config = dict(
    num_hidden_layers=8,
    norm='rmsnorm',
    norm_eps=1e-05,
    bias='none',
    tie_word_embeddings=False,
    init='uniform',
    init_mimetic=0.7,
    max_grad_norm=1.0,
    z_loss=1e-05,
    train_tokens=647700000,
    dataset='wikipedia_en',
)
MLP neurons of a small language model. Each row is named by its layer, matrix (gate and up: input weights) and neuron, and shows model dimensions 16-207. Each number is 500 + 50 x the weight over its row's rms, rounded and kept within 0 to 999. Numbers have three digits each. A neuron's up and down rows have the sign that makes its largest values positive.
Before each neuron's rows, "fires on" lists the tokens most often at its 100 highest values on Wikipedia text that the model never trained on.

fires on: "est", "ed", "k", "st"
L3.gate797:414536550513552559510514558609399427471447441434490491555368473370497483569578471492521500515502501494529544461602359554401531532572499476430538505512465431561438541446454521436474454534431505434515499448422443524439460496410541496537531537562460563576512490487493465478592473574522514543520408480574549514378597393525498617502523503546434481514475459527451466458500473509501473569519513483530422456624450558548604433542482529546455428468531493523504526478517495465362532495452495452458481461545375438469570538542480482484601531516577531407585562590405456556518513565491485465
L3.up797:459528536559493573480491449501423568547492501489409471469505468516490519438614568487366412514545474611525481553539416588489489459499516413482498437516452508521513491547464398465570494545427507497543519447515522506501472523488456508496535583467491505565465507538513547524471508528495525503479472512588483517469562478445538518419478488475445414388437534625428475507542494505548497524528518524464524541602452480449489440556535589557480463505500524542465483557504542578483508473598427478471509424491506362571530505376508540420532424442562522469621467493413445497478505439524419545

fires on: "an", "ese", "ch", "ian", "i", "ish"
L3.gate56:477503433575457413496471492493640440522335509534485465457540495569535450497548660435508488444479516552463473559500585471564437561541418506525428587474544508407422550555517414585554512505479510498446514489623490477570481579403463475519472498504578514506453539493527497544527531567479569451531472476611514544501502528444531575498531473444473494464499487572474447553516522476466467537501459575448400516557518509543503525540527499490498515437561380440520544536480586499528468462456481554438646512490506533499529575458515520510392510468444653618543458527508501483446527548516503532
L3.up56:535516535603563424451494529474524419460531474571534580481531515411493496535451561524470511452441511466459490601432533542405525506516459436509499539534526474481524525455601456516447539495485592496393412434579459444573550624546454566471473419512448415498413441538574445534545474589439521559549509527542539518556458502487376541467534452490392528540520429547528525475538532491581510469463570566388499503486488593573505480569569624558377503461414436374565510494503485529514466565602511489458553509502565517444548557472468505550488596460462573503502443497545455504463559578466552543

fires on: "ed", "ated", "ing"
L3.gate412:597535604530532523550552471644402460505415493452492485494478552426447521476447446501440555447463545512524626477534468589521473614451468518467471468342461511482466495578488536554567504523501569530522548499441570481546559545482563547540571504495540548523455458469463484417582498495516539514543507515492387450460486490588429525538437532552423493563512515478436430478498528455472464505510543545428426487517545566426448501450457493613457564491621515527424499482414533497532492457392435547562506432510548472547505513432482527447446495440541500479530588491534562464527500484536523483
L3.up412:452571550548590511469453496456506490499502520466486518477483438478576488492487525510518476527385574480461548518436503560515531497583477559510455450455512555493501479536494443451556483391448493583441505649555515398432511489471529534506528428527510526422514421415429618516530451532523523466409499493541490530445599419484537524511403528504444331457470480439472539467405519481522513506494455399469503589419513508437450445547570482568490434544419568480501572585530531453493487520469443433436497424491476413515500495534438478481452439493412497486610481426636515549482458448456490490

fires on: "ian", "ese", "ish", " national", "ig", "ia"
L3.gate1317:426551602513509461576532525500538545416380420511509507490521487483531493541491601490476422528424536503412465462459496547553476499482468522504544493569496469536582477492458492675494498523375524493483468418555429479485416536480510488412463436521436595569449479579532434527443571598505542503581493511558516494441480414472520440550476496481448442545513466505424526414537542478540474469449540590433418562433550460448495526555627500541575523484522472507529590482521539475535477543457483484475473488489535435538614575556425548495537453455502513492537539505482408457438512504522537532
L3.up1317:469470558620479465529503534553526538485504525528492546494523559375576494514452479540484552432468473409442546521527559424506510495522500529483507552453588529453520520511582490504471520450387505462448624429538433508478474498531402540467645591485476373501526547460570563553484608557499562484492521538497471389419565563564495558458554478422562490532476459506445524502435461452464545512447403555495446524436528534545511445561568496487535526467638491567469553418520453428540491436560606545507525446480525503542524540483605489488506463439461572524471479433430438449510515556475489423

fires on: "ent", "s", "ing", "s,", "es", "ed"
L3.gate1094:461444590447468468608421486540527410468530482519512513564529448487394504457440384463531602556483463547535537496616470501513493498501409570588576476493466530471500562533361498539556484438475560457518505512534547495481491502441489546484563484478536497483570595585515564482547543479574481531574419564498480450587462568523481513557530435527454462561458521493455550521517500484475552505481414507466531419520394516598477467391537649516590454442495534418506471473512505463457472561474421470452570503414513409551440491507440497497476425499443549556483516474514522564501478558454486522
L3.up1094:513557528465445565570472496498534548499495483429463480493485503524483418524518458523474523533526638563449485552520572569421439517528561514478415478550544530488424461481484529564482426495496491564404494538464569405405552497543429434531523573524457554441477537575494478401468459468580452516490487449423496462460537521566500429462459499452539475537512490501531557459465502505576554547498508381515579481452413444567461504505473448492588440543437523550522514535520467371473481503484526475406513544512463575438502481533423499451499393422542578589549561531547364510522519407415486425

fires on: "im", "ib", "il", "t", "omin", "el"
L3.gate1355:468461476393461480469484486411579449534432537437464506519438528468519474477451467551604497526454390581487578436452478496488499502526540505473490531445531477548522586438501573595408481556552433583481438622571532509511322506490524504544548499530468561470488552525516426501499565513537460454495553529518566497573407502522450467461465417466558475451458486522497478573549491425542482530527516552501528551468453609539517540534504533602564553493447485566550474626508564396456544485466516545471556539557536459550594462483411474568486500493504550480487478542617507503543609508443482485
L3.up1355:503501474520539593387483531570542565462518451493556471472466586465469459496480411488444582464346489481480516432587440415506507513455443473528509599580478464460453580445540406520451546440519487504481518486518551463543517530504566479556513554543483400483536501598481547473481433429442474450496530532417512525495451496511553527451519527570463466475594590509456459518545507519462588511544553565423540459506435547424525540604598348505544517512538511389450561604543505415489446510490530499470591566522462508427414525465528545615543566541520396487507462543570527493561529423404503565

fires on: " Sm", " sl", "pt", "rib", " sm", "reat"
L3.gate62:476488552519496595552487511467491519498490570608377508495505481555419576466519461442484507482503407573531479534435601498459435485500481466601457532537519449422446564512474533525485554545562465571497517558434477436488499421570424496493547410507562518507481477474531503553545583499472494513449520521498502488528395554510484510545514415430530497455526453517452482503530435503505522512450515519556510432544667609554522502464460515466501489538492614367414501530469509574495534517518534488423420526486462518542490466505585544537487436480481570567518507499523483428488519560535478521
L3.up62:499537570554568501500479532537486586513537499581549601584459482560459523513576546510480449552509458508507493496482518528557501476431597514483445561447424497521492403531321485457582546540481548599494461498431443452581540473530532496497468582511523565473554499540491490532533550453469417544443515553546439439537603493548412543480466529486453509551577513573498484520510485475502573553533531560482541476570583448511466534482487512525520464498447450559468588481494478486595629428523568511432453514538486399461536479498501516587556379489538507519468464498442514513501474528446515435

fires on: "ou", "way", "ing", "ue", " set", "ve"
L3.gate578:624517618572579602545496559438459396534559512538532453496453511505513372452543500537539534439416450531493469548441453528488457518526530547449539475515491494509524466506486495563514480486497556506532415517557514589603548526479508497514584478514475505541564465505576501563416505542500535454535563518439442475465544489449514508545550454437513490623528552452422519506509465562499479541487445504519525439469474562558441491523501599567515461537572541457505451439522438433440464535404510534491497577397491542573491465535553528492485496462433516510594464505586583487525466561440519447
L3.up578:475508514516447529513439488429527469563455392410583469387534437390508532458431420515511597491490449489573428505512439520488517537496520509509471471535549558559511417567561497548481470486466530449484525449446660566481513591493535581562523516489473591507455367456518552553538512505462506529487496478477502477491513492441534492578533490527579502516510503527537516467510535462584467480516564593439614508439431535533536406454539461460471488592421523473528546549356330466444488482569526455535422425512521421489525457511559378513389513536450457502644489445501557529534521514454528562

fires on: "way", "ur", "ial", "ing", "y", "ry"
L3.gate1284:587571489538554520452509505514524446496481495476496480502538484480555450572540566548449456555481538681532571442511486505480523508459457448466578495433512493439558562576473493582464521504484600448644529510563493527468467464434495473541585503457497466473577520510571456494510420480504572462531492490544506423438545548485509478468543541509544552512469448540552471483446513508433511490487460556498438424491426497521457442509518529494484508493460460465608411475437464523545442507474486422525545527493512491459496496454518500515531595573551422473555365393584534554469481433479507380
L3.up1284:520593523505496562464454505452544440460444473503423482398615498523536501509492469604523523496461561447499459485457588467432548513513426534462486491482559554539542521594514500523441512372527511541551500412435515508564501529534478512458578502532499463549455502501432443533497442468469554444519489623473451492620475531558503430492496515428520562548537503478567536536502575493448603534486526585510475545561521462609504409507527493427529492483433581450604507521408428508560453423455483516632500626489494517453533450484468471463505459447525490493580513533402589562456536514467581426

fires on: "h", "er", "'", "e", "ar"
L3.gate752:568461440562533564489378463561479481542435479512438490504426558450546560549428521651517552515554481521490515511547509521510458460548492496622399398507565448482548515482535503529488501508584529490422508477521525523484387528526474419462487489442487398447395493547510559591478510467456456434582535514567494459526497498566421623507483581493472492513560444485483513461497443545437517480537560531455442475448474538460488466554500582577503452613504509536467501475501434465453558533496466579513522601451493465498509530507558508490518490462590465566553542489502548501439502566399483438
L3.up752:523579473530481533490440550513500536468564492536450570466538487494485456573446410434490446447539574512428596498531557483487543513519398428558620461434471502555476430564513549432433521414401455467493468459528563475534408452485364523459513497475575512488477530518568565469408486495463418490478501494455483535454471532478493531425423527527575611466405486479468453501460484489559475548574449478518478520521513475424408446537520529531540591559539501414500476486508436516561452546535394478529525570456538494448416420438426578470442424514616494403490541486467504546548501544459535511

fires on: "s", "ation", ".", " Party", " company"
L3.gate1349:475523435578492464507501465497513494447571581393528568563598571428607494524484450421489470491536510472493462483542536451506464476491470400543500512472539541520557537485550515536614600411486483504407488496480446494564427552461514604486502503432527497421491391427481447502521485433501484439544596575453490489485455541447521536459600587493579519404518495523495463499512435571467520476464429468487530520452467424497502460573673479466488535438484560488540497430577508489479546502561488540547564445553524457471409549409545512470518476450414419435521435569516443470456526494488551537
L3.up1349:524441538567525550429501535461503472469517558618498525485510446455573548531442539561436494455540493508504544499495492437438611485477430516478420476431531514493634482472475464445627517404519525509560486496543509484566431536481511466395550472472576509437503485560493507532478460505453442507441511436532565601448481466488509582517468534538576516486575500495435435417419516556454467457544547482551466505485487492492566411450437459603533443486440525472496470493469507494466509508445524549562449503499407461492459529472458514439485521522465553549522459456519431433399453495471546453

fires on: "h", "el", "le", "l", "er", "d"
L3.gate30:578415462451404472483519516418512604441510535444327535388542587410587519455445569489473521625482550472517558463417431468588471544537500403472471577471473500561604605521527487551528407535518480494468517499541462463419438469392453565493560512478450432517490482396515531508474521536569574501529561479530565561397441551439478445582456532447520437575593501493492473460532463551540420548484591604558503493445402554500545560554396519594492526491536452492456470515479462486450506525579522416455555513458497529485429571553482485459536475506559460433518482557568538569501435523459488515
L3.up30:419566466468490465451522628469486527434443503416486467463550509455472467560458534521480531422518466513468446386550501395550564502508439532650446472429624506512456461550470604478550545482434537497651467534497496561470488472548437511488517456508518454612537551492442631498488443508466482510560543556470535516575453510512558519453568607477495473532541451518512494453511519477564497526543555471483455438629463531463492445434491504526519424542446437479545549575453478515507576503528553479530432611494453501647447533545422492426533457491509515451519551470503517494554450404394486448

fires on: "er", "ar", "man", "ush", " and"
L3.gate1430:556562514528517349445482528517416491534569483500517532561384429603466557470540424478457456475529569483493514509534430410534670460490575602478513506481492598522519472535522427506487481524510527505402443537629523503447516404435547533451507412462502593436434463461521443536444461466464457406488391491602447437564465498532533484611425471543403504554526539434482499581479539449599515435518481509475469481490486465543426535472501452441584533495515507456517478454511470593518535553522479516474468499613511381501463512498588566611497423476519512430479455482484502558468539567546449484
L3.up1430:494573444511424432530539552441541454479587489500534509552475468463518430434415505539428535569498457540547426510546453536467423497490598437448634505471639543439492450560428545580504437520458465540556512487548394500491506499484447519512479576454358413492495522488432558424452479436563559473532514434492430509514472544574427476558500522501463424453486498575445469546514571539583566495539496591454470390340509486556462440529536493609430556486562497426414491495449469419501517508407561457493533509574480453581462506496541566499378460411502561585505444547515438534420548536483468480

fires on: "le", "in", "ist", "n", "ific", "y"
L3.gate956:535501468558478493575517526505516467432527522492493458603485480495549489413465523472529434473509547577478536414498504486493495533575508391460536558528505489520482472617512448490480524618483529506566508504464384365521531541378495580448539505417530424542519544413511494506543480501440541496461483564437540531506503470515477512509546526501478480611485581523510518582560456573505468540539553440492554510453510469511550487559504560473480524558592479520482474512506433499466441452471427541389527446515504477459464414574553537549509539594531520406452461524454520519502451549492515448
L3.up956:476476479452409510538450438470482535495454518493444481580508500563475532516507475486610553477391489450511417499435479461587532536466573556506466449519464523491425485494440513495540558383553499415469562475480547501570498482511470502525479526597475486578537503488492466358437449514522475483560524486478510595439443484541515502457489507593531544396516461569438587428539471651418487441510507484511567440450534548503546437559518411551487542535514619525528457434478580511587439470543484472524489481485551524518587512520488568459540542583519414534471493454489546572378527541486422469

fires on: "y", " My", "ess", "le", " of", "or"
L3.gate653:529584467507573501612496534533569531461469405507520597533514405452449548395522516407502547454455486420461512520488497502570603452411483467443518409492492506563581561562493435512462478511480542531522555521450407484508599453501525405380546441509517507575511364526490565506547583425520463476578406535571547499559548385500518590387500508562530480513519565466458505476620475555578618406511518513552453534436449515388459497510537475517483576552497494509497464498549546529444460400493458556428426501390591451524611445511455489506465536554565511478424550460457457543553511477504548516
L3.up653:469514519523573501517481501533497518554431492463427488532498476587566502440542411559456597457476506458448619422517544496536472542472475470472491470555445516556495643615457472579527491470504528451513547465645496509519537480495472459493552467445486548538516498478506515454448534496455525467503521501467477638511478486534476561583559575511513435443568503532593496584469503475553499459485454523472628488541494565435498453490552451518446549578487485423462406435609603400494487551580413434537400513462545539417464498561607461561459479492498401530487441454564467593513484458496465486